Weights of a small GPT-style language model, trained from scratch on English Wikipedia: normalized queries and keys.
MLP neurons of a small language model. Each row is named by its layer, matrix (down: output weights) and neuron, and shows model dimensions 80-175. Each number is 128 + 32 x the weight over its row's rms, rounded and kept within 0 to 255. Numbers have three digits each.
After each neuron's rows, "fires before" lists the tokens most often just after its 100 highest values on Wikipedia text that the model never trained on.

L5.down247:106160089147116113158140168144118099183114112165160115179115104134084114103148147134116106109107098140096158153140125122081082083147127130127161107089067140091165102075138149110108160098180119067099102128131083148145195116117148132124138120165118145105131141088051103124134133197171139033
fires before: "ult", "p", "erv", "ident", "ear", "id"

L5.down723:160129112078148139170170089095057070098129112177138080164151130090136093108119184142127078131117112137086136141098117095155107134098160142113124112110097137147108205097152156099154121078162110160091158085144157099134126101156046137114142200175167141136164103118113114141160126093149156119
fires before: "==", "===", "The", "\n\n", "A", "-"

L5.down432:161130116073134093064157166127140164115081135179082104118137130102110129126112128149118133106155176151157166110132144076149129135174148069046087130116122143149083105135091147108085144176125121169162175107200143093180114182095068171087169139155154157131163139114099158123138097177090132140
fires before: "le", "er", "ing", "les", "ed", " to"

L3.down205:118117154091184167116109211167126094117172102185148147152137144160124153168112157102137049089141152139173114139167182126115134150147130098185091159082157131155099150133116168145083088113202124137142145167173114141168148109120108080120141125104122107130143163120129108174159171083141135112
fires before: "-"

L5.down50:118112091133151143069089104142076106131155105127133078119117119120082107159169115125157155104136124156141110098101128114165158150165124149155099138187132143098137179134137125110142125096180113131109174138160139138124201092142135048105102220104130157140122172121095136180071102110129107136
fires before: " |", ":", "es", "C", "um", "ity"

L3.down767:160138096196131163180134157158137128116155128119160143173102160133157141117093135144166052156128105131118207179156132117115172172094095122144111081095120081107097098144126183169138101137155113073171149136081141074115127184094089094191144127128155139072115134044079102190115138140150191097
fires before: "%", " |", " (", ","

L3.down331:178125152127114153121088115109107137095095126162121182084123142070097124114133088143137081126154134159101142029101141168142136078109120186137099129080124092207155118155157178126119201166124114123091070129113145119095107129144130090126082109140140163113073127110141127093116178162112143118
fires before: "o", "ed", "s", "j", "t", "ine"

L5.down739:167129139155162159145096146182119088116157128101141080122116121144154103075124060138105100131102134125099132169128104138183059088162142185128143134133116075174127131153139117122140131027166106118123131081135130093106209132145148132127122200164139119138154141130095198188100105193153108176
fires before: "d", "v", "m", "am", "j", "ess"

L3.down369:142160132109084153125143126159109069116196138131170149165125126106183102069109130122105078106214122125141147137075181121088121140080145155100072104145115144100089248070084169061139127150101139101105151110160177151041110175116063153158088175150123159129149148081135118108147195127112136143
fires before: "\n\n", " The", " In", " H", " He", " A"

L5.down155:123128133120097123083094121078088134091106135164105121114111145110119090121179157140151147150135120139147096107095170152128125145102190142131122109117135118076132079115128135118140117148162127108077140107085144177146174142144039135151122115113162103149128146172167133183156182131160119121
fires before: "al", "es", "ain", "ic"

L5.down149:145116165159124150069138124159071149153199051180166087148158134165142140111105150194122159082132110204085159096124114136180169137151163138059096147097174201155129186065084132105128160177145160147138107074124073050136168092127163113103138112108069124196182139153091159107105166112130191125
fires before: ",", " he"

L3.down695:118163125078098159105180134145109135131130134112172142192099092135151119126109119103076127134130145117176108167138041150129127099070120063164140147152133188144130129110126128123128190155112146158131120188134128158113131142124094148106196087152099125128118153115097105111054103180133115165
fires before: "ed", "p", "pt", "y", "ing", "i"

L3.down305:100116097133136134174117142119113161131136133150132161134120188164173167181111144152097052114196129117152156126123080039106107159115080114118150112158132096109104078168127131087128171129141110115132132131151103151145134148110127074212123179128045115080140167111123125180130134081084137114
fires before: "{", "d", "f", "ip", "ation"

L5.down266:134144176144123177125102149118095175123185153160106096122158119080136177129118101160155158149161147133169154214185127113161164089160140074101157145191085108112143141114149101142099098113136099136164141151170135111096117113129130160147181128094111128100172107108133139125142131095137102173
fires before: "0", "1", "3", "2", "6"

L5.down359:118190105192136130131150159128135122123120103129142072107147135115121117137109120195092175146134107169145210203113140111197060111143093128092165142124124099147093199149140162139157157242136141107094149102089133086161112150058134193126128091129134171118124168101109107140168113142117147127
fires before: ".", ",", " in", " and", " to"

L5.down767:119154139100143211097122103179088136142111156110107152135191156171107124122062106129070148105114087105161130136189067141188139172122066124132163134187096146164159141149149063165104158092132127114133098134084146132129119129125108095089129155092133095123124126105062086115146099057155208184
fires before: " |", ".", "00", ",", "f"

L3.down500:129103111075082139145148118151104063163105094133141080120199136163114089146055134136088115164183087169172159133111148096107095189114126108107128097131139136155150160164136163096094177135144046152148145138150157142152094196166117144130137124145160078088133128103112145137095088088121081091
fires before: " ", ","

L3.down629:056147120126142170139132168155121121065103082121138142141148214091127109134114126181148120145212100130100165116071115115135180133187105133149101095153109095085128089065147128103170090133110150143075136097129141088138093134144118109131126179162140130161112124111094150148128120151141109132
fires before: "==", "===", "=", "|", "P", " U"

L3.down337:117096128077120151152155135132103160121106141086107133160135173124195112112154148166092062165130187106149182176068126115098145140130063118108180142103185149168151113077134139122124080074136136145103139088121151119177117098119151131140155149122128132112156142069086174112130161142164157122
fires before: " ", "00", " U"

L5.down492:160126093136100083168099132194100127130152088116133096155147151123197033060151156112150164154124142117102112145147082142122114152057098141160104051128107092103141150139150130138121127138142186141140080102111139136142166124122117125112120139125093138077178107144137136170129134110099206082
fires before: "ill", "m", ",", "i", "et", " ("

L5.down334:139157107093095138147090152153131121156154139140085108106153130131186077101157095195174143137151148101148137146114152087135139092126110130139114167123118152178165137133129117115179097143127150108154150139055136112134134051145131123117169106175124140108140112112134127208146145119071130167
fires before: "er", "te", "ed", "s", "c"

L3.down716:150136154141144188172102108126143182089123128155153137111114094160132160168153061131130131122150126129114061102110098081096138163126141190121098151084111142155172114112133125168115162129098162101138124134094116120105143113155054131200083102115105160132136124150116170121211142098150026133
fires before: "m", "mer", "st", ")", "n", "00"

L3.down633:150106131139122135124050117147112109137158156117113071129140077172170123074122165123124051104172142097152147103174183103086086111111122055126114252092155130143117102126108116194150125145131115122135170120152190128129152129114085130155095130142128137183194153118076120117161155117148168109
fires before: "\n", "\n\n"

L3.down514:124116192125126164176122053112096174175161146160127092097127153166143151166134125181093173096145137150101118155092139023081147076180133138134142141132124132140113160139108125154104119155146101140122119104130100134189115169215133100108152078127081161161116086157081185119065173133157138136
fires before: "ed", "es", "ely", "."

L3.down727:152141143122187151174148120161161074197078073098136138152187166041109160081146134120075130173126109100080114144090114164140169118165122150147115087089106104097144122101191163135138134134179044138122083077173109148198082088161115168136138107125176173068097163109140110140134131102129103105
fires before: "ite", "p", "ess", "ough", "ur", "qu"

L5.down535:175155129096157152181101121133083181110127126115100149117150063107097187116095117165122189160143041107130151124084116073121180159083134225119141088149100160086166157129077146163116132200124113152131117112112154075115139116140185159132114104144111164149132110092119190112196192091143137081
fires before: "ed", "ing", "es"

L5.down6:127155122077107134100063056155124104157157089116137084125123162111156115137154078147098160097142148114113190096111113118093192134159131142124060144149150135162099112131132175122155149127132103135112138156147169129105128161143064122064150110148105149176149100128084202147158104094127148098
fires before: "ed", "es", "ing", "{", "on", "is"

L5.down254:145157156135099102080096160142114133088185116193105100121200180107146178106144133155101101092105134087123097153166119145135095069184107137143144187149141046159134090128132115097145076094149130161112157100159102148078085136155099138092156162089100169096126144109126127135114158148116137072
fires before: "at", "is", "|", "or", "ing", "up"

L5.down533:112147149116082078158174133114133111101145083103102145133110104126142156108108122113074124123177154134177165140161157149183125134100066177132148101104127127055085072152065101068174114187110126155139170158122143147050137148208143084116171139046156156137148144158106109123118103175152073102
fires before: "ch", "c", "ter", "h", "he", "r"

L5.down656:125128143106121111157139130152140134146172094233139100170198165184151153191084160061143064102073171139193155146180182152115131118161166108122118136115131125133116167111149137137113144099176083144130143127179135121157131139145146174168128107113182118080128136126103172103186139104117168127
fires before: "-", " ", "2"

L5.down27:094157104147073088136124110157128090111103092205100060081108102110144141152145110147084111121196119108132163111121137060223126158152164136163160186115137118099142150094146136204131120140136119185129099139076096141169135125117104158099177147139081150078143142143107152071163131125124151095
fires before: "8", " |", "2", "4", "7", "5"

L5.down729:185139187141071187133113143128185176111155063143139171101082170126142094160131110100099126147141181111136116087154164071167130123132132151162053156113149156097108114154133143106139187113120104129117153143125105137079161139137149162142095141201113156127168121149097117121183146229090135116
fires before: "y", "ic", "n", "ies", " of"

L3.down121:108157059141138123176121052122180115142080114129139054130188084147143090112124158078149173132172107170095172155121125117157104089128101127125111152145100116159114132118113154085176095109197107109121107191206143131155183119116114145108130147174108182162145147151116149104106124112090171116
fires before: "|", "==", "-", "==="

L3.down732:142142076108071151207122139158120169130087145155167186084142135118172108064125151129101092131230084135146096141122130131091127164120146116115104120151078152138169165117183126147131103133061106154137130112077129084127076151082115197186102105135104163194120099124148135130070158179135130072
fires before: "\n", "\n\n"

L3.down616:129053173153140109156173116139147181150104174094171114113112120128089128182167097174099165122140107147118080138055161118138120172157151130149088116051155127121120113138123157126094115123141172184134141147114138156070090078135132150104135096123154139113182141109125140255070125136058134185
fires before: " |", "ed", ";", "s", "°"

L5.down746:097130139166182127144074127116119164223141105165142206112157169125120177085138171101103138121100161157146095122159147108125138125152133155177079156152072146073157074179133181096185182177163122122113147111145083102133144120221163108148168206109133155160139081160122126148104166132052128118
fires before: "ed", "or", "ite", "ee", ":", "el"

L5.down183:088167115094122154121159111157138166127071096109153175150113154153109098097192105121145079079101152161127136174120105179097126166139153102140151063079129163126101044168131074115114077159127097122170124114107149163112167162158161154113178126117121116095134074056139122161101136139116095141
fires before: "ell", "i", "g", "ge", "ing", "fore"

L3.down345:128137166090146209098117114163154167150125106126111143149145121079098165106096159132102151093080138082076117080114117123121079107160150114129116172126127155091087078107106091081096131062180112142101099141185107141188158153189150129152158127121122061081119056189161100107063140163148158159
fires before: "ies", "ial", "k", "hn", "p"

L5.down480:135189157052179163132145143137136115115109133094138112095155121126050121135137108170083112135097119147151119124067136104121113213086156146185119144127167093129127127144118194066182190154192165130051131107170147131086115134099055117070142183109131131074133134126117101206130159158101130143
fires before: "ed", "es", "ced"

L5.down512:134176111114145210136121127115129146107114151105162113209033181123101109114094127119047152099151168104143172095133086116085135118148107179123098106151116126120137156121151198149113117165106187120113088141067184169107129148170138093090144126125146161136109102213138172108116132186078148096
fires before: " the", "ing", "ed", "ion", " a"

L5.down307:154127064073041193161138132156141143148148123086123120123099176087141085107091119163163126135095089157130137163126164142152105126138169155198128125120046120080175112072148102132106200171117133082092152103161167122105137178143137168075149176120155154142134140136085149152088169144126137084
fires before: " in", ",", " of", ".", " to", "s"

L5.down76:153089150098138137172083132117150148198106097172147121060153129115124102101118158132163131125159113110143177146124121173104154116137083143101148177113111067132169093123098145125114153114101104091151180139074135149108110129084113112115111094173178118138142167134092136170183131146073112121
fires before: "ing", "ed", "s", " on", "ment"

L5.down508:080138173133093162188119081162116094142090103123117173116116111103164177182164118125128136152131123160136128055186170156171050076107116118136145110122153091162172108119185084051103118159108104154094155104114170165127091143184146144090126158170118152077113114089133136098090175137147128110
fires before: "ile", "is", "at", "ite", "om"

L3.down675:091065124074109094156128102151163108172183136129116099156163148105131110165180168140126098107124143132104105115067141116175130119125095163108121127132117109129103165124130141103119130129076127096103175125150093162105179160147068065088151127096137069152161103195089137086106131067103158188
fires before: "er", "ect", "th", "t", "le", "or"

L5.down701:118115138146133141103157115152090134200178102099176057132137092103112151119135203207149144162075089172142114135185121164178132135059106132130050104119155135085126138143064117098103125162132173162110153154131093180135144105117104124077122125067145096167108123121110146143053135095159087102
fires before: ",", " -"

L5.down677:105165123176056131144119108093084109157173080155151084138116182115162150125134132146119197108130065176166103156105129123155114072119121109099101123089076201057152139152083173153114171203117127128121167098168166114101140158153126112091092154068104141120181126099145102182170169062104155102
fires before: ",", ".", " of", " in", " to", " with"

L3.down24:133179141136134149146128144121136157118113170183133107099085171119120118100142135180147131150132147101104118072090113143088161141139075151186148156114133076145161120200127169115170122145194152122107141147147130150117141126051148162132179121127131138134163121096136125126139143055069082135
fires before: "ed", "s", "th", "ing"

L3.down474:114109157211111163166137144093135176119149166122147142206099128154128120103137181108171089121106103149036117144089155120162104163194166114180137162080107116122159111124079197121154141168145103118111166102175131113125117177052111128083122126123167126110130150118078170105145066168119079109
fires before: "le", "al", "l"

L5.down209:127096162114163118108112105065170113158162099114137087090108101112095065164099171062131141168158100112059152159140127123141092134063107088119120116079133112098123118130083115134107158203116093109144119125090143077092108097096153150121149108080121151169165079158083129077047154112130132111
fires before: ",", "\n", ".", "s", " and", " of"

L3.down623:143161111111084103114130161157163065148175168161155127129122154126101133162110142125150113144203182172141128118164178123107150158136190101168129153095110168123099138102144124144145140130119103119138163125164090103119166170057092179141129162169109190090143134096159095145114176103146129126
fires before: "-"

L5.down408:156136144161079213093105079085153122128143111135056189132158187116165131102165112114117141118107094167123151164117111121191111082122089152104117076122160146145109123168149154123075151111154141135090127072155099139107094131109090098075204213142196064100111095169067114148062149124167115107
fires before: "or", "ory", "an", "le"

L5.down56:135150094156116030126156146150136081128162094141119140151113146118162168118108117122102122153032175129062147210108090132112153121160144130170113110170116133131141125099066113095072163079093138146128105161133150120150135070117146167125146141119099133139113130070128127149141116120104138150
fires before: "f", "g", "fer", "v", "ance", "rit"

L3.down283:187108094144129140192169113056155139176167127145146136129120127136189110105172090137132143119070144155098135107027122164067103117165081128130108135096065135136130062032137148091122122080147120138125148108134115156121117142124145183095137088156156110104092067089163086076088186133148167128
fires before: "ul", "an", "p", "ear", "ans", "ult"

L3.down760:105130092156062127133112124105144136109134140120137129112185134154155099128122084137094088158209162157075181125140110095114114159131134194104153139118117109091105206118123150136112108090130091123098118074153100189087162186101096128159098173114112124106125123090199141131104161074155143063
fires before: " ", " T", " M", " B", " \"", " S"

L3.down90:125169133114098110182080121115104172115119081116147152146103142122127109148158107084141122120085104206119104162071148109148186131129197086140116131138132125117127133174161157091166151187138166082144110150155099101131098130122181108082151140085088169087073163115073206106178159096146153110
fires before: "ment", "ter", "ed", "or", "duc"

L5.down385:085126101142112135179165098106106097092119136142152085148141105063154117128147157168118096159156117132093176140037129070160111145144150153116093177165105109137122124072112120084125131114124166149131175133140189125130143113176159091126085176095087135158092134090050102177146119102153176146
fires before: "==", "===", "The", "-", "|"

L3.down733:107123141129159104118057097066077118119101132152081141089095104130115086104156105087131138153124233132127095102099144159171134115204139107082113150162066135153127176112121115142161099077093138091116077102147161110102093083148090172121115126110138147117129119094079170176153113080167159115
fires before: "ant", "ig", "in", "ance", "ect", "ro"

L3.down429:149130133119104141143157133132103096163118082129081158118153141098159072134117173122097134163128142131122094098085171128118091100165132161176129136160193147113158143126136133124135107125089149157087101168118132130095140133108128119148140135075114187061116105062124155149118090113116135220
fires before: "al", "v", "re", "r", "er", "ance"

L5.down526:109164127180135143061103102154110150146069144171158057112153153126122125070106154095120109080111108071159129145188068196067101159136118090180149179052151134153140077114185127100144188127136137143142113168130137119098042124154100123100081114135109146116105086148163132178145120124145040092
fires before: "ed", " by", " to", "el", "ced", "th"

L5.down666:159180137110102137145151140146068053106173115122165134140129098084175092052091149165106093144189094110096133180090160089096101110102144166088112093155123148125110205083079135061091117151091168100128134101154168137067100168088063137156113150193121136159105148097095105113141173110098134103
fires before: "\n\n", " The", " In", " H", " He"

L5.down22:098149110150151160138157123149109151073130106132170120109117161148145121152082132160128111142092051142153112112138115120089083124130155112109140119208087149102145153164106180106104163158155104107058158084108141051105152125156137181158110129037115155117146066053075138133150195091122170098
fires before: ".", ",", " of", " in", " (", " and"

L5.down53:140179099161146141115063117097107133135104206150167143145089098134143166131070098069161148108120132154104105182163104117127176099152156139129159152196114118134150152190168121100128154140108143170144104102125081135150140091099054131134112120106082179146145116130097086197133119093152135128
fires before: "ic", "9", "0", "7", "6", "t"

L3.down329:104122080129162178124110112121192117125110149158140109094105174147177129125149151187117171108136096139153138138073101106094095146114141097149170134196079158146130133092055083116109172100167061164139109114077129115127150145087146116200136179169075124113062143130096114081115126150059138121
fires before: "en", "an", "ound", "un", "iv", "ed"

L3.down434:131123131136155133146147162174205102092198118143105118108113123144152106092136071166137116176147078085078098112073047164188055160106148096088117095115171094147156184184082112167120153181228113113103169144137072108129187108158086191182172092097147103167158109168149121080135110073132144144
fires before: ":", "al", " |", " (", " of"

L3.down639:153099100113106137177134118175139110149151172147106092116144129085159087146143179173164135138138146088141144129109083067180147085118089118133135081139097112089108129214081123110059069138134120079113105136115126170141136174112116103068124125117142081126148076132148105087110187092156154100
fires before: "000", "5", "6", "7", "4", "0"

L5.down105:136119115100117094112173130128082100144145121102115123141116156054114169175124119128122136164115041126160102132148212097145128125126123194099177138150104143136138166111107143154063183155139124112132141115118123144120134071086141128097095128108116135130204114119130198117097210107132122144
fires before: ".", ",", " in", " of"

L3.down31:171115104104141131113108139062154103140132120132095124114067081078115135156140140210138074185111097074093151150057173184176024161125192109136116164105125106060112102123074135146108097149085109095167153116166129111139116129106163126143133134127130087122157120109128146104116140150122140083
fires before: "le", "r", "al", "en", "el", "ing"

L5.down58:175109130084065116168175124127172130166170097138109154122101172162151109144147145106099124099143139123069102090145101150136093143111106066128094108177160127136141079102108136101112159159200095078170125177092050113135148169128119172159114085072102118157154145140103117176159156079131132100
fires before: " of", " in", ",", " ("

L5.down672:093093108178124115136132127145133086083125147140146154135168131162145123112167088163191095133131178172135117136129142123099233103095111137132123161092169131150123087142140158188096108139079174108169102198074144148141172145106162126172143111144128140079148159049153197144141127168109113179
fires before: "es", "e", "as", "en", "ult", "m"

L5.down639:189135135102164148118116177181126136142096143103121115119130084084162125105221158172127106096168141122148127147131129119125131097111116082187119133090090117091102199139105116130132109130178125094115179132169189106194140127133131096151085139171148163100124043183105148177129109150103184127
fires before: "p", "ent", "s", "m", ".", ","

L5.down371:131128132086126094122097116101082082144057109116082133122153116061098139109128142168143131140127187139107185104157115104107171114134169097139175133139101099125115138134134172170084141122146154127175108173109106124145134079132095141092152111117125124118169141084138091158142145155162195083
fires before: "5", "1", "0", "6", "8", "7"

L3.down577:163107132077097097150115130043130097121149131193121131121145128136073179135134147105208151060117134186147103154190171097107130144153183108117071147148125124089155138095133143172137065183103121123136139155182089121116109135068139188128100098154083118108124073126147162129178145090149163075
fires before: "-", "+"

L3.down57:061206136129124146160123144094139120177116135161116145108110106201108074155125106134125086144105102101102074109058140115179095108147113116167134107120068065121169126099174138148160167110106152121126178128080123114104152142087072103132143162080154151131203177073157165155142127124165120091
fires before: "ear", "oin", "ro", "ect", "ion"

L3.down222:108070157110106155108165098095154128067074153079096137097115027103133163078105116142144164153142144173122121132137123093143111127130111122112079117111152127219095118152069112076081076164162074125165086164137153129148113207080154104106115137152167161161158124133134145154107170132155099140
fires before: "e", "s", "es", "om", "ing", "er"

L3.down67:090192138162137058135081146172147150115092106109158162126149154107143122095169121168094090158138121101098122137074152142138117189171109135181121174152160196174138075140171144131149134114084180131118166112122096126118091171154041155103155143147131152139116118062097153091179109162162125076
fires before: "ision", "id", "ide", "ing", "en", "ious"

L5.down559:142120071142136121152076108086178158066115185126115053166114136090128156129106082136106054114136125105106136161139130127119125124112105166102175145128163163184108133111152118146092107127148170150086164163134084159152091116092135142099115107170167100127170141116125155130135076132124060101
fires before: "ision", "ork", "id", "ide"

L5.down375:118099126149162118100115177111190117095077133131139140083115125126182090048125089136100183188112094135121103136084115170196114136213125165093158153156148131174162055175101145135161096140191135135141159110164132105152103151115132127107109093123119187102203111114137183164146142098149125098
fires before: "le", "les", "er", "ton", "hn", "ap"

L5.down711:153144106090179165099146111178117111175091092119132136096137113043141132095117118171076107065091135157094102148104165124198094168146105116083164148128159127103164081121135154107136158091144121136082117119121096151177109142095042143147084102226112109119139138113092164162158158135112098121
fires before: " a", " the", "p", "ur", " in"

L5.down5:094098182147112151093139106115132141134135116109065082137114208115138157143089189158156154157111085175074106125136192125161118088129090142143122147151119167086164104112158157169112169184115087114125148076109109157142169115134164182096114087060138105149153158115134151178109163093130201116
fires before: " by", " in", " as", " to", "."

L5.down165:197120160127134099169103114082138096187096165103164124129097141114160169193134150115148093118096117078066119140145127078116140113150072113167099146135171143120097165089078134092107148143106058127157092154092155163118116167107129073069114160174182101110122131168102106135080125194171044093
fires before: "ro", "n", "pe", "th", "s"

L3.down705:081088120108102094143123051147195115154086179096173117145186115203156135037089066098028179142132132120134127101115107129125115148132157152107156155119102072122094146072136172158153105098129104108111169118161164088100094153085099128162102161153164160123144177189074064120127159100074088109
fires before: "|", "-"

L3.down550:127108068084126100101096081106139174158191104085137133120081172121171147130140151114121125105149098163085132115087145090151109126114155139121085185132055150130127091075145140076114130132042096064070153143125123140129116167131108140142163098087118143129158068140118138171112137153148191064
fires before: ".", " of", ",", " and", " in"

L5.down177:113115153107097145113139102153084044147127132131195105112136110092162181173102112091073093178102079142146152139127144147123111109125135146147096085116087153168108153142157153176127177123077102125090161138093132109141112147149117149161145122150078199148158156088000164116121201079147139110
fires before: ".", ",", " of", " and", "=="

L5.down545:202076148111147129099135100103161143096158091113089113154149135117132158121092173161154129140127139150152103147142124129137071115125185106104165109122163177138199113145117070054110152055132103133139150169195122127093130182072187105117164116183120120106099150113103083120096192157071095105
fires before: "ed", "oun", " the", "u", " in", "ag"

L3.down565:072145115131046122131143097132235075133109075131123193121155096162094147178134123107101062122142154153118137139144148135108142156123149132096110161094109109106155154120149101114145064105132125128139220090156103123116118157115052152100106121182094102055098108123162126185144142076141128101
fires before: "-", "|", "R"

L5.down443:078163154128131156123109116129113130104131156139140142128122150180152160128098094133119152146149089200135147138100111149155137138152117153106179155157088093144144123056168127104077199175171172128106186073112174128111099122169087124164091131117112174086173158139087131200164142154166138134
fires before: ".", ",", "\n", ";", " in"

L3.down170:138176076098082120108144102106101112131122126117153143140106129143153121182091131114178127126121101081111169114138063105145091133114136149059033107196171058168105115116136136123141127082142116057114114123106109132074162154144161057110060142136136132125131166066039145063119106143104112124
fires before: "d", "ing", " not", "ge", "n", "f"

L5.down411:160158178105120091133062142078205093088216152111140100100161130090026129115138160098137124175177099148113125200157157136134153126163147120082123094114118091143107150114107112132114173125155064116106135148132139128110194113093159157105118083107145096166135122174160102150181101151071134115
fires before: "s", "ing"

L5.down632:113145159074118153135102203160103163113066116142146160165111132152126151136089101153062070101085111085159089147102152135159194111161159140222065122119155166130133097164131120072146088151156173090113139115093176123122134152136118170116182106128131128105134104101093139114116190112125128126
fires before: "ed", "e", "ished", "ing", "'", " to"

L5.down388:157158140152091124095130097133171155120080085143085163175136167083157111059162150152095194103176162148115144119042153156092148134132149102113167134105146110146153091156113129087143154099126120189162133094061146132099077148143127139102178076155120131136126089071140146113125100097063185085
fires before: "es", "b", "ed", "k", "ance"

L3.down34:113134106104115129113147135165131055163143162172154124163156120180100171147135184114168128099209158162153152115175145108121161161126205141174068154112098106154125155107123145154132139120132116126164157146147084101148178152141106188173089143138103129085178149103167128195134179116136171135
fires before: "-"

L5.down345:160132144157126163160087084128157145141109158146155141185097150118139128099111089173089154187126093108104140108119180131128125126131167132128140103144087083128141101133160068090166148100122147091137086124136119160125103164183142100107091167121123169138157129158083126191180139169156146207
fires before: "\n\n", "t", "v", "d"

L3.down536:149134128110098167126091149154141078183183123168115067168169124107130133118121116121109119180112108165123089072176190101072059138120118126093144167104082201168100101118053117165103156070111163124130108044148076099104152132119219160175127181137070141164056115146079120166072105133094120127
fires before: "inal", "ial", "ies", "ron", "ff"

L5.down130:168110160092134092064098085132154062102136089153112096116117126121114121129166157142071075151157133105160124118139124059147147149158098093150119176157146163156131126109110129141107117100124089098172127141203140166106113102122092093132122152183122158106127068061150145178073133165112109133
fires before: "or", "o", "ag", "ight", "u"

L3.down265:101168156160111102159117141145116110194064116157167173125130150103134102118128137092177141149074117102150153104141154143129071140163112062144157113080115141142120061111094080111153084166144093167120096115059243161096171149136080104150118197126125130128093158070123124090153164112128176130
fires before: "rough", "ir", "an"

L5.down505:116170157094077110133193140084143113108100100129158152173179109132130094128162123127126048125114158082127142084110125087093162113147121126163113071127170133117102121142123083139153109138164185163093129175134142114147092085189158099121118202209136100111097192155168111112123121204118114130
fires before: "s"

L3.down342:168150140117142147156183129098125109104107104140107106112158215149090128147112073189139104168151095091081151085157139151127142110108132143114104115088115153132148101170141177174100108144069083136144131134116110151135095126113130193077097145096087197144183144103154145157188118097116149118
fires before: "s", "\n\n", "est", "ed", "ely"